config.toml
d_model = 512
head_dim = 64
init = "trunc"
MLP neurons of a small language model. Each row is named by its layer, matrix (up: input weights) and neuron, and shows model dimensions 416-479. Each number is 50 + 10 x the weight over its row's rms, rounded and kept within 0 to 99.
After each neuron's rows, "fires on" lists the tokens most often at its 100 highest values on Wikipedia text that the model never trained on. A number after a token or word is its count.

L2.up1160:32 43 40 55 40 54 51 45 33 54 57 62 32 52 50 50 68 60 63 61 62 50 53 37 30 56 43 61 47 44 55 42 55 65 69 34 61 44 52 68 38 46 54 57 54 47 52 56 46 42 53 59 62 56 52 53 72 61 40 47 42 55 50 56
fires on: " to" 24, " for" 21, "ug" 5, "od" 4

L2.up1499:43 43 49 57 58 39 60 38 48 51 70 35 62 49 45 44 37 64 42 46 48 53 56 42 67 46 26 69 41 45 51 61 41 38 57 57 65 65 32 48 30 53 44 45 52 48 48 16 55 48 62 60 24 40 58 63 41 46 33 60 51 41 54 35
fires on: " to" 26, " of" 14, " about" 5, " before" 4, " told" 4, " under" 4

L5.up1293:61 68 33 48 44 43 69 52 41 43 51 51 43 51 60 55 48 35 55 52 53 55 39 59 41 42 62 61 72 53 54 48 44 59 53 21 46 45 55 70 41 47 55 62 50 58 32 62 52 44 69 48 45 40 75 57 58 59 55 44 59 45 38 47
fires on: " " 56, " held" 9

L2.up441:63 46 36 51 63 51 53 57 36 54 48 46 62 36 53 40 48 61 45 59 61 45 70 68 59 46 39 36 66 65 48 55 59 44 47 43 54 43 42 62 41 57 45 50 65 54 53 33 35 40 57 41 46 52 60 59 67 41 66 63 46 46 36 39
fires on: ".\n\n" 66, "." 18, ".\"\n\n" 4

L2.up658:30 50 34 40 53 49 52 46 48 34 54 56 48 58 43 46 39 60 39 41 60 47 39 49 38 35 59 53 44 25 37 73 37 63 44 33 48 46 33 49 40 44 46 59 39 62 67 57 74 40 35 46 49 51 47 24 43 48 65 64 59 40 46 47
fires on: " " 33, " in" 13, "De" 6, "re" 5, " de" 5, " ne" 4

L2.up841:36 26 55 52 50 59 63 52 34 64 43 62 57 57 41 58 28 71 44 50 49 64 52 50 63 59 49 63 49 56 40 49 62 38 50 39 49 65 50 49 45 64 52 41 36 32 54 50 70 41 40 52 64 31 75 50 58 59 38 46 66 54 54 55
fires on: ":" 18, "," 15, " " 12, "\n\n" 10, " called" 9, " as" 9

L2.up1739:51 65 51 48 34 52 56 49 51 50 55 54 54 57 56 60 50 54 48 44 44 50 37 36 51 28 57 50 51 65 61 52 52 69 36 43 55 55 57 38 54 41 46 72 48 45 36 41 51 37 32 44 35 62 51 43 56 51 52 39 40 46 60 51
fires on: " |" 41, "6" 12, "9" 12, "8" 8, "7" 6, ";" 5

L2.up185:43 40 48 44 50 48 59 52 46 41 54 57 69 62 59 61 50 42 64 58 62 47 56 41 47 34 52 81 40 54 64 53 54 55 40 50 35 56 54 46 46 39 43 36 56 49 63 64 43 55 57 59 44 47 47 65 44 41 38 50 25 43 50 43
fires on: " |" 59, " and" 25, ";" 4, "," 4

L5.up1649:46 30 40 70 59 41 56 34 31 49 53 42 53 44 57 56 54 61 57 74 50 80 42 44 45 50 57 66 56 50 72 35 64 50 42 38 34 40 55 64 36 46 45 56 53 53 43 53 53 56 59 59 58 63 58 43 52 71 51 58 55 56 41 56
fires on: " " 70

L2.up123:51 51 50 43 58 48 53 51 64 46 47 54 35 51 52 49 53 43 55 55 56 50 30 49 52 51 60 57 63 47 50 54 57 59 46 57 58 51 65 65 46 19 40 52 42 51 33 54 40 61 61 46 43 51 51 39 54 40 46 51 48 37 60 38
fires on: "-" 19, "," 17, " and" 13, " km" 8, "'," 8, " ×" 6

L2.up1061:31 34 44 38 53 57 65 65 61 47 35 61 53 53 71 54 54 37 58 43 55 62 40 57 58 52 51 67 52 59 51 59 63 43 55 53 51 39 62 39 52 71 51 51 45 48 58 65 56 59 45 57 41 50 34 51 51 37 42 49 54 48 61 61
fires on: "," 37, " but" 17, " and" 12, " most" 9, ";" 6, " |" 4

L2.up1655:47 35 34 42 49 47 45 48 55 43 40 71 32 50 50 57 56 42 46 56 39 39 56 78 36 40 52 52 50 76 37 39 59 49 35 49 33 43 51 69 39 62 37 57 44 45 59 34 50 31 64 60 46 53 60 50 46 67 57 51 47 45 61 49
fires on: ".\n\n" 73, "." 18, ".\"\n\n" 4

L2.up206:31 55 39 40 54 48 52 47 69 49 62 55 56 44 55 49 46 65 52 48 56 56 51 55 42 42 52 45 37 58 65 51 40 49 54 55 51 68 58 51 57 33 31 31 64 52 50 47 62 59 51 63 49 61 56 43 62 49 53 56 54 40 56 41
fires on: " on" 18, " in" 17, " to" 9, "yn" 4, "side" 4

L5.up1784:38 43 74 45 49 39 65 38 41 52 68 56 42 52 61 47 55 38 54 55 55 47 47 38 34 58 63 43 65 67 59 63 65 71 50 40 45 44 55 66 41 44 44 41 25 57 36 43 50 51 62 61 43 83 48 55 61 40 61 58 54 49 54 57
fires on: " " 30, "9" 26, "1" 23

L2.up1591:23 40 40 40 42 56 39 55 47 43 46 53 57 52 53 52 46 53 43 65 63 40 44 72 53 33 50 65 53 69 44 47 66 38 53 43 36 59 62 63 40 40 49 52 41 41 52 54 40 31 51 62 57 50 54 49 63 50 69 49 34 43 49 61
fires on: ".\n\n" 71, "." 9, "\".\n\n" 5, "-" 5, ".\"\n\n" 4

L2.up741:34 44 49 48 42 55 34 60 76 51 63 40 47 32 48 47 49 44 33 44 56 50 48 47 54 53 62 57 63 24 48 51 62 50 50 48 64 53 42 35 52 62 41 43 39 46 46 46 53 41 48 57 36 42 44 47 59 56 67 48 50 49 34 46
fires on: " which" 24, " it" 21, " that" 18, " It" 11, "It" 4

L5.up542:51 49 42 39 49 64 45 37 61 54 56 64 53 46 51 67 45 50 62 36 47 59 58 62 72 50 57 52 45 60 42 43 55 44 30 54 57 32 66 45 45 52 59 35 61 42 46 35 70 47 58 41 60 60 45 47 63 24 55 48 49 47 53 44
fires on: "," 25, " was" 19, " is" 10

L2.up1439:64 46 61 52 56 28 53 47 54 58 65 49 52 62 50 55 42 54 24 72 54 45 47 47 41 56 59 43 47 55 42 58 52 36 46 52 44 50 59 40 44 53 44 40 52 65 66 64 49 56 52 67 53 55 57 39 74 37 44 60 46 51 46 60
fires on: " (" 22, ":" 19, "7" 7, "," 7, "aged" 6

L2.up1317:44 42 49 54 46 58 57 24 48 49 31 40 39 59 70 51 45 56 25 63 32 55 53 61 59 48 62 45 50 50 55 55 50 42 68 37 42 41 33 45 49 69 50 59 48 52 30 23 66 50 25 44 45 61 59 34 43 29 58 43 55 68 47 62
fires on: "9" 21, "8" 15, "7" 12, "6" 9, " at" 5, " of" 5

L5.up1257:46 53 55 71 56 60 73 47 63 46 66 44 50 60 48 46 54 49 46 38 44 54 44 56 63 55 55 50 53 55 23 35 46 49 35 51 51 40 49 49 48 39 48 47 43 45 37 30 55 46 58 53 58 38 45 60 46 60 38 47 45 64 76 51
fires on: " |" 40, " the" 12, " a" 7, " /" 7

L5.up1211:42 58 44 63 56 61 51 35 47 40 41 48 39 28 32 50 57 57 59 49 48 36 51 42 41 55 53 57 45 36 51 56 41 38 52 42 39 44 56 43 44 64 56 45 58 53 64 42 50 35 47 57 44 52 46 59 50 58 64 54 59 44 65 53
fires on: " |" 34, " in" 8, "6" 6, " " 6, "5" 6

L5.up1326:64 37 50 75 61 62 46 53 54 41 55 57 57 48 48 56 47 44 70 70 37 40 37 63 55 49 33 48 70 57 54 34 33 50 65 61 47 73 46 68 65 55 57 57 55 43 49 54 46 50 80 54 43 46 58 48 55 40 56 43 65 48 39 53
fires on: " W" 35, " |" 17, " w" 9, " at" 7, " and" 4

L5.up192:57 60 60 39 52 46 54 22 46 69 58 56 48 54 51 57 49 62 27 38 44 44 58 42 39 48 45 38 34 49 48 38 55 58 54 52 62 48 37 49 57 69 55 54 41 44 66 52 37 55 40 61 47 56 46 55 44 39 36 45 50 54 64 49
fires on: " at" 26, " to" 21, " |" 6, " " 5, " from" 5

L2.up759:36 50 52 41 34 51 49 51 46 64 53 50 70 51 50 57 41 49 59 59 39 52 55 55 54 49 49 45 45 65 50 50 43 52 46 61 59 45 63 34 36 45 56 46 55 37 49 31 65 47 53 33 74 61 50 54 53 64 52 50 48 50 50 62
fires on: "." 27, "-" 13, ".g" 10, " " 8, " l" 7, "ug" 4

L2.up82:39 31 54 65 62 65 43 56 41 59 60 61 55 40 51 40 40 55 57 45 53 46 83 42 59 41 44 56 28 45 50 46 59 32 47 29 35 50 51 46 52 50 49 35 47 38 57 61 50 32 52 49 44 41 52 52 46 56 44 44 49 54 51 49
fires on: " in" 14, " as" 12, "://" 12, " " 11, "'," 11, " on" 4

L2.up548:25 44 52 57 38 62 69 61 59 47 37 51 22 45 49 53 59 64 36 65 79 60 45 37 43 69 51 44 32 61 40 34 44 54 52 53 56 73 54 50 53 42 62 64 57 60 33 53 50 52 45 51 66 45 43 45 48 53 58 56 39 38 53 52
fires on: " of" 19, " their" 15, " in" 11, " to" 8, " make" 6, " for" 5

L2.up935:36 66 56 54 53 43 48 33 44 65 54 48 54 32 52 47 54 57 48 38 44 58 53 42 66 48 52 55 37 48 54 66 39 49 51 46 58 54 50 33 46 57 55 51 45 64 28 47 53 36 47 30 44 45 55 36 54 34 60 51 39 49 34 44
fires on: "6" 18, "7" 13, "9" 12, "8" 10, "," 9, "4" 7

L2.up725:59 52 57 61 42 65 43 49 34 41 57 49 57 47 44 45 45 38 50 50 56 37 57 58 50 56 52 55 36 41 43 54 63 59 46 46 47 40 52 56 59 49 56 43 35 37 41 47 72 48 31 52 46 56 61 46 48 44 51 58 47 40 45 51
fires on: "9" 25, " " 19, "0" 19, "8" 13, "2" 9

L2.up1084:38 41 51 53 50 56 56 47 51 64 56 64 48 40 41 44 57 58 47 54 29 54 56 44 51 48 50 43 35 52 51 33 63 77 57 43 50 48 50 47 38 47 51 56 58 38 44 44 38 33 45 47 46 68 51 49 47 61 55 50 55 64 46 57
fires on: " on" 14, " the" 14, " to" 13, " for" 10, "." 7, " from" 5

L5.up498:52 46 54 47 56 62 47 30 55 57 40 47 40 52 55 43 60 48 53 63 50 27 46 46 65 55 55 60 63 30 38 46 49 42 49 45 46 31 30 50 35 36 59 68 47 58 66 47 52 58 52 44 47 27 53 22 46 61 51 54 59 37 34 53
fires on: " " 53, "2" 7, " as" 7, " in" 5, "7" 4

L5.up1702:50 46 70 40 43 59 21 48 47 50 42 33 62 65 65 35 45 45 46 60 54 35 44 39 48 43 36 37 56 72 48 45 32 56 50 30 58 61 45 35 62 29 40 45 35 37 58 48 36 50 51 48 43 44 49 44 66 49 34 55 52 61 65 57
fires on: " |" 65, ":" 12, "." 6, "°" 6, " of" 4

L5.up248:43 60 67 30 67 31 52 71 48 70 72 39 44 38 43 42 48 51 45 52 47 49 56 37 53 49 70 55 46 54 57 47 48 40 37 42 49 54 54 43 58 41 62 53 38 46 55 62 48 43 41 45 33 31 30 63 38 57 39 53 59 60 29 49
fires on: " the" 16, " any" 13, " per" 9, " not" 7, " as" 6, " of" 5

L2.up116:61 50 40 65 52 63 44 40 53 56 59 51 54 36 52 42 25 55 56 69 47 59 48 52 53 43 37 56 41 50 47 42 48 40 47 39 40 77 56 54 48 72 48 59 50 47 45 66 37 52 49 37 52 43 60 47 65 50 50 42 25 54 33 45
fires on: " at" 20, " of" 14, " in" 11, " to" 7, " |" 6

L5.up797:47 49 60 29 45 72 29 55 60 52 55 59 56 25 38 62 43 36 56 49 41 51 52 50 47 51 42 56 49 35 29 51 47 60 50 50 56 58 48 51 50 66 45 49 53 55 42 45 43 56 71 61 53 43 55 46 49 55 44 45 51 50 31 38
fires on: " which" 46, " and" 19, " that" 17, " addition" 5, " who" 4

L5.up1331:76 43 60 62 36 46 73 36 31 62 61 42 49 45 56 45 49 56 42 53 68 59 59 36 51 64 57 39 41 66 53 51 60 54 65 32 28 50 64 54 59 67 64 46 42 55 51 51 47 53 42 56 34 41 57 54 62 55 43 56 46 31 61 59
fires on: "1" 25, " " 24, "9" 11, "2" 7, "4" 5, "." 5

L2.up1039:57 68 40 47 36 64 51 61 54 42 50 44 37 45 20 45 45 44 45 49 57 39 66 43 56 57 58 49 45 56 55 68 42 61 25 57 26 39 52 58 49 53 61 49 47 70 40 71 48 50 57 47 45 58 40 65 40 42 45 47 33 40 48 54
fires on: "9" 51, "8" 28, "1" 15, " " 4

L2.up1260:67 29 54 44 54 34 47 29 40 53 50 45 52 37 43 51 51 45 51 68 54 44 58 39 52 55 32 57 58 61 57 50 41 60 63 32 41 62 47 50 52 73 59 43 49 55 45 36 45 48 51 51 52 42 49 47 60 55 42 66 54 50 23 30
fires on: "-" 30, " " 30, "." 9, "c" 6, " re" 5

L5.up767:60 50 49 44 63 42 48 37 44 33 49 45 28 62 49 51 39 52 34 67 45 58 46 46 23 55 39 63 57 45 40 47 61 51 51 44 62 68 49 53 62 55 37 45 48 38 46 45 61 49 49 51 63 45 58 46 60 47 58 55 56 51 38 61
fires on: "," 35, " January" 14, " (" 8, " " 7

L5.up1381:47 56 43 56 43 64 40 47 50 64 39 46 65 46 25 53 41 38 41 46 56 54 46 52 64 33 26 73 48 40 60 71 54 57 56 69 51 56 41 44 59 51 63 44 50 37 53 49 29 33 39 30 30 34 54 46 51 44 47 62 38 44 61 52
fires on: " has" 19, " pre" 18, " Pre" 14, " post" 6, " mid" 6

L2.up904:66 37 28 45 40 55 39 53 47 50 38 62 35 37 70 69 55 44 51 38 43 75 59 59 62 63 61 58 45 52 45 45 51 40 42 59 47 53 52 45 64 42 60 66 43 38 55 28 57 38 57 47 67 44 56 61 52 48 58 40 54 47 74 49
fires on: "," 80, ",\n" 6

L2.up783:61 50 53 64 73 60 64 55 45 61 42 75 64 47 52 50 55 47 37 57 23 32 52 47 30 68 62 55 62 45 56 45 51 67 62 44 59 56 55 41 48 54 71 62 44 74 64 67 55 35 53 53 59 65 50 57 44 44 36 45 30 61 32 55
fires on: " a" 21, " his" 17, " an" 7, " her" 6, " that" 5

L2.up432:42 55 44 54 47 59 57 62 49 61 68 68 57 58 35 56 20 47 50 53 56 43 48 38 62 35 35 43 48 52 44 63 60 64 44 49 56 53 48 61 34 35 53 56 55 40 62 28 42 55 55 52 57 54 50 45 72 46 75 37 43 46 63 46
fires on: "-" 39, " |" 34, "1" 8, " code" 4

L2.up898:45 46 42 45 52 46 39 57 40 49 46 43 57 36 50 44 41 50 42 49 48 44 51 68 42 48 59 44 37 66 32 41 57 58 44 49 38 61 44 57 39 55 65 54 32 46 47 28 50 42 71 27 63 38 49 33 75 47 60 33 53 50 46 58
fires on: ".\n\n" 49, "|" 19, "-" 17, "." 10

L2.up1381:52 43 45 35 64 50 54 48 57 63 55 46 74 71 54 49 35 56 58 49 54 28 47 43 64 42 41 53 51 36 67 62 53 73 49 68 46 56 56 63 47 67 42 25 55 52 51 59 55 49 69 57 49 36 50 35 48 46 53 49 41 56 60 60
fires on: ":" 30, " and" 27, "," 13, " to" 5, " (" 4, "/" 4

L2.up1207:71 47 52 52 47 55 38 61 40 45 49 67 65 53 53 48 56 53 64 59 56 56 53 62 57 47 70 59 57 54 47 44 41 47 41 40 60 53 59 58 56 65 50 59 45 41 48 59 51 44 57 50 39 45 46 46 51 47 55 39 52 50 38 50
fires on: "," 35, " |" 24, " and" 12, "-" 8, " as" 4

L5.up1227:43 28 34 45 51 60 35 61 56 64 45 41 62 47 39 48 60 33 51 48 46 34 48 48 66 56 48 45 59 42 62 54 30 60 38 47 62 49 64 48 57 48 60 53 46 54 65 41 49 41 57 56 48 46 45 49 62 60 57 49 41 61 67 46
fires on: " over" 28, " up" 12, " out" 7, "-" 7

L2.up472:47 56 56 45 56 49 54 41 60 48 54 53 49 37 60 39 61 63 67 20 22 40 53 43 64 46 56 62 52 36 56 61 45 66 40 27 64 26 44 63 52 47 65 48 49 52 43 50 48 48 47 36 37 54 52 41 34 31 46 49 36 41 41 44
fires on: " |" 27, " July" 8, " January" 6, " June" 5, " May" 4

L2.up264:39 46 47 43 53 69 62 47 55 54 45 56 46 40 53 46 49 56 42 48 48 32 58 43 54 57 52 48 43 40 55 49 40 45 41 37 44 58 34 30 33 35 51 52 55 58 57 36 47 44 55 63 28 28 51 52 48 55 49 55 47 53 56 53
fires on: " of" 35, "6" 13, "5" 10, " among" 4, " the" 4

L5.up285:52 30 67 46 54 60 34 77 69 57 46 49 66 41 56 30 36 52 49 43 68 45 45 58 36 58 45 59 56 51 41 68 57 51 49 46 62 42 76 53 56 63 70 48 55 55 58 68 58 39 56 67 47 50 50 50 53 53 49 41 43 46 35 41
fires on: " who" 25, " which" 18, " that" 10, " they" 8, " and" 4, ")" 4

L2.up1369:53 49 33 32 58 57 42 65 33 49 29 64 35 52 51 50 43 61 40 48 60 44 54 67 65 42 48 40 50 60 45 49 52 41 43 23 60 55 41 44 44 47 38 45 44 42 64 54 34 37 56 47 49 35 57 52 50 52 62 51 51 47 42 47
fires on: ".\n\n" 64, "." 29

L5.up1387:47 30 62 62 36 60 67 61 45 63 59 43 61 59 49 51 60 49 38 40 47 45 57 61 41 50 38 39 30 52 59 61 45 58 60 38 36 48 46 42 61 48 44 57 38 49 60 40 54 52 37 55 29 39 37 61 57 69 47 61 42 53 61 57
fires on: "0" 24, " " 15, "9" 15, "2" 14, "1" 11, "4" 5

L2.up713:43 73 54 31 37 27 72 28 40 46 49 37 43 46 53 55 42 74 50 41 59 48 48 57 51 60 48 34 51 55 48 37 68 44 30 48 52 50 65 62 61 39 61 54 49 53 51 73 36 52 52 54 43 63 43 65 36 62 57 33 62 35 45 58
fires on: " |" 43, " in" 15, "s" 9, " at" 8

L2.up1398:60 40 35 43 41 48 56 58 55 41 40 60 44 32 58 58 57 34 50 54 50 41 48 77 38 35 49 49 52 70 35 53 49 46 50 64 37 39 60 70 35 58 44 43 34 42 63 36 46 34 50 52 50 45 61 48 57 53 55 52 54 47 49 56
fires on: ".\n\n" 56, "." 36

L5.up699:42 37 54 54 56 53 25 54 43 54 57 44 37 32 66 48 49 60 40 54 42 57 33 50 45 64 66 54 52 57 43 50 61 46 60 45 31 51 64 25 41 35 50 44 45 38 41 45 57 51 47 46 53 42 48 59 54 42 45 45 37 62 60 40
fires on: "," 61, "'," 14, ".," 7

L5.up479:55 46 43 52 49 47 51 52 50 37 38 47 73 46 56 62 46 53 48 55 39 41 59 30 55 35 42 48 66 43 44 62 31 64 53 36 40 48 60 52 42 41 56 64 47 46 49 46 40 24 45 43 30 41 54 53 62 48 61 50 38 47 49 47
fires on: " pre" 24, " Pro" 9, "ro" 6, "Pro" 6, " Pre" 5

L2.up719:57 44 49 31 50 47 66 47 52 42 40 68 47 53 57 38 48 46 54 53 54 57 36 49 45 59 55 55 33 49 58 63 36 55 57 32 41 41 52 45 50 64 50 52 37 39 48 67 42 48 55 55 51 42 48 49 57 55 59 34 48 60 38 41
fires on: " as" 49, "R" 12, " from" 9, " As" 7, " " 6, " number" 4

L5.up1697:42 45 54 46 61 46 35 66 49 57 37 66 23 35 54 49 42 54 47 65 47 48 66 48 39 47 65 33 46 51 48 55 54 38 58 72 47 33 44 30 42 42 39 46 69 50 45 59 52 40 45 56 47 42 54 59 54 52 55 63 55 41 49 40
fires on: "1" 22, "2" 22, "5" 9, "6" 7, "7" 7, "4" 7

L2.up684:56 43 44 45 52 49 33 46 43 46 49 49 48 47 44 55 56 44 64 31 39 42 55 57 55 57 55 51 60 50 55 56 51 56 70 51 53 61 61 49 54 33 67 38 49 52 51 48 51 38 53 61 48 55 55 40 41 75 36 63 78 50 35 44
fires on: " km" 17, " Mar" 11, " m" 10, "°N" 9, " L" 6

L2.up629:58 41 58 43 50 45 55 47 39 69 42 40 43 56 41 26 56 40 43 71 61 56 47 47 50 50 62 52 48 69 47 58 49 57 55 52 57 46 37 44 49 37 37 38 65 51 33 46 45 48 57 53 29 25 44 67 48 60 58 53 49 40 40 45
fires on: "1" 81, "2" 7, "u" 6

L2.up150:41 51 58 43 35 58 68 45 57 67 49 46 51 46 48 48 44 38 39 48 73 44 60 64 35 85 50 46 39 49 64 53 32 60 61 46 69 51 39 36 55 37 35 53 59 38 41 46 50 55 55 72 37 48 67 62 57 50 55 31 63 48 50 50
fires on: "2" 50, "1" 35, "3" 11

L5.up1350:50 45 51 39 44 57 42 65 53 56 53 66 71 47 58 52 44 48 61 47 59 50 54 62 43 68 58 47 53 53 29 62 61 43 60 59 24 39 47 40 54 62 50 59 33 68 49 49 58 57 55 53 45 25 65 38 42 44 47 53 57 48 35 56
fires on: " |\n" 22, " and" 17, " it" 16, " It" 14, "," 12, " that" 7

L5.up1196:56 46 35 57 39 33 59 52 36 55 44 44 74 58 47 55 51 61 43 39 44 49 41 41 31 43 53 52 55 48 31 44 62 52 58 49 52 36 48 55 63 66 40 37 38 46 46 41 54 50 46 60 53 39 57 42 58 58 48 59 47 45 66 65
fires on: " " 28, "-" 10, "9" 9, "7" 9, "8" 8, "2" 8

L2.up144:64 39 46 48 65 34 48 43 23 43 54 37 54 39 47 52 42 50 36 50 50 49 62 39 58 54 56 31 67 57 48 41 71 26 33 44 57 50 60 50 47 46 66 28 27 33 59 48 37 61 44 42 43 48 53 35 66 51 53 58 48 49 58 38
fires on: "," 52, " of" 29, " (" 7

L2.up1316:55 61 49 51 39 49 63 46 36 44 39 33 63 57 43 55 54 39 39 44 66 58 55 66 63 75 46 58 62 55 44 39 29 58 38 38 38 50 48 44 55 37 57 41 47 61 48 37 35 46 50 52 64 52 47 56 40 56 45 55 52 41 54 59
fires on: "p" 19, "." 16, "%" 14, " the" 11, " a" 9

L2.up673:38 52 38 40 35 49 67 56 72 50 51 46 50 48 55 55 58 61 67 57 56 41 44 47 46 71 56 40 53 45 66 46 40 65 33 60 43 49 64 57 52 30 44 30 34 62 64 52 39 51 63 66 47 38 53 66 52 24 48 50 56 50 52 59
fires on: "," 34, "'," 12, " as" 8, "oice" 5, ":" 5

L5.up688:52 63 66 67 49 64 42 38 41 51 60 50 39 57 68 33 34 64 34 51 36 34 65 40 43 39 50 41 58 42 47 47 40 47 43 46 37 37 53 49 52 42 30 61 43 40 65 39 45 54 45 76 47 47 39 46 67 50 46 45 53 43 52 69
fires on: " at" 24, ")" 18, " |" 10, ":" 8

L5.up1551:49 44 69 35 65 49 53 50 52 71 65 45 28 47 51 46 52 59 39 57 53 42 68 27 52 56 47 53 54 52 62 57 38 49 45 47 62 50 47 58 61 34 55 52 46 52 46 46 42 67 52 51 42 39 56 73 41 55 54 59 64 41 56 47
fires on: " the" 48, " of" 9, " and" 8, "," 5, " " 4

L2.up46:41 47 50 42 53 57 43 47 43 58 27 58 60 63 53 75 61 52 56 48 54 67 43 39 37 50 59 51 49 62 39 50 42 40 41 33 30 38 54 59 36 48 53 62 48 49 41 52 54 54 57 66 47 37 63 49 43 50 51 37 52 47 62 48
fires on: " and" 28, "–" 20, " &" 14, " /" 8, "/" 4

L2.up476:41 45 48 53 60 57 35 58 58 44 59 31 50 72 27 41 47 65 44 37 52 47 41 49 53 52 48 62 29 44 47 45 43 51 50 53 54 66 22 45 54 54 42 36 55 36 36 39 45 52 49 42 47 45 63 64 60 47 25 37 44 47 31 62
fires on: " to" 31, " under" 17, " through" 8, "g" 5, "en" 5

L5.up508:55 56 59 36 42 50 44 56 33 41 68 52 60 50 54 58 39 62 41 33 54 45 64 47 38 31 68 63 55 35 36 53 64 52 37 29 46 42 29 59 42 43 55 51 43 45 48 41 54 35 49 34 57 55 58 44 54 49 41 38 31 47 65 50
fires on: "–" 47, "9" 10, "8" 8, " the" 5

L2.up39:54 37 58 51 58 57 42 60 27 52 35 73 63 44 54 65 54 47 58 42 29 41 38 48 39 43 54 40 46 47 47 40 66 58 49 42 45 47 45 62 36 58 46 39 57 41 38 36 59 49 61 36 21 41 37 52 45 60 38 33 62 45 57 36
fires on: "/" 34, "-" 16, " or" 15, " and" 9, " possibly" 4

L2.up104:45 40 53 63 46 53 55 40 63 58 66 56 52 43 61 61 57 45 55 57 59 59 59 54 43 51 60 66 37 54 48 55 61 43 65 50 41 56 42 53 45 51 51 45 54 44 48 65 65 63 47 56 42 61 36 49 59 66 51 47 52 51 67 61
fires on: " and" 54, " he" 12, " but" 8, " or" 7

L5.up1056:48 54 44 41 68 45 49 52 46 55 63 39 52 69 56 55 51 64 46 57 56 44 43 54 63 47 44 62 63 56 67 46 59 50 52 56 55 46 57 46 51 52 43 45 71 51 44 64 77 51 52 47 65 40 40 42 46 36 35 54 37 44 61 51
fires on: "," 25, " (" 20, "5" 8, " " 6, "4" 6

L2.up346:65 37 58 54 52 70 58 51 57 61 51 57 38 42 66 58 50 56 57 57 45 66 49 60 38 73 79 48 60 36 52 53 50 37 37 33 52 49 58 44 50 36 52 54 48 48 48 49 44 67 45 67 44 33 51 29 61 49 49 49 53 47 46 46
fires on: " -" 20, ".," 19, "'" 10, "'," 9, ")." 8

L2.up1492:53 42 28 62 61 43 49 52 57 27 66 42 53 51 37 45 49 73 39 64 56 34 48 40 42 52 44 40 37 44 52 42 50 44 79 55 47 47 69 47 60 81 45 51 47 50 58 60 51 28 50 47 44 51 46 55 52 62 52 57 45 42 51 51
fires on: " |" 78, " " 12, " —" 9

L2.up889:37 41 59 53 60 53 62 62 53 47 43 49 64 44 60 40 53 34 49 47 50 44 42 60 54 56 52 62 53 41 65 43 50 53 51 47 54 54 29 51 50 53 52 67 48 31 68 35 61 44 45 52 62 48 56 45 42 38 39 57 37 52 41 30
fires on: " that" 45, " before" 12, " time" 8

L5.up48:56 39 43 50 46 56 51 53 35 63 57 69 48 44 45 40 43 72 59 42 42 63 66 35 44 28 56 53 61 56 50 45 55 46 40 40 39 47 15 51 50 49 45 64 41 13 24 40 51 65 46 60 50 58 70 37 56 35 58 26 30 46 44 48
fires on: "." 28, " " 22, "9" 12, "8" 8, "3" 7, "1" 5

L5.up1781:43 41 42 44 52 58 56 62 35 66 40 36 33 49 61 49 40 71 45 52 69 69 53 54 47 41 67 61 54 59 68 49 40 46 57 36 61 70 56 48 57 67 55 35 53 52 63 52 68 59 32 50 55 36 61 31 61 35 55 50 66 42 63 43
fires on: "," 22, ");" 18, " to" 16, "um" 5, " in" 5

L2.up716:59 47 42 64 51 41 57 45 55 46 48 47 59 51 57 44 30 46 31 44 55 65 60 30 56 45 49 60 43 57 39 46 47 58 63 44 29 53 45 42 32 60 65 31 54 63 38 50 50 41 39 72 46 72 41 46 53 54 49 64 58 51 48 56
fires on: "2" 56, "3" 7, "5" 5, "in" 5, "1" 5, "4" 4

L5.up465:46 68 37 45 44 62 61 34 48 43 33 57 62 48 34 44 43 56 41 53 38 43 52 51 54 59 42 52 43 54 35 56 43 61 34 36 33 48 53 53 33 59 62 40 46 49 41 68 42 35 53 39 40 51 53 62 55 33 53 48 47 47 27 46
fires on: " " 82, "0" 9, "–" 6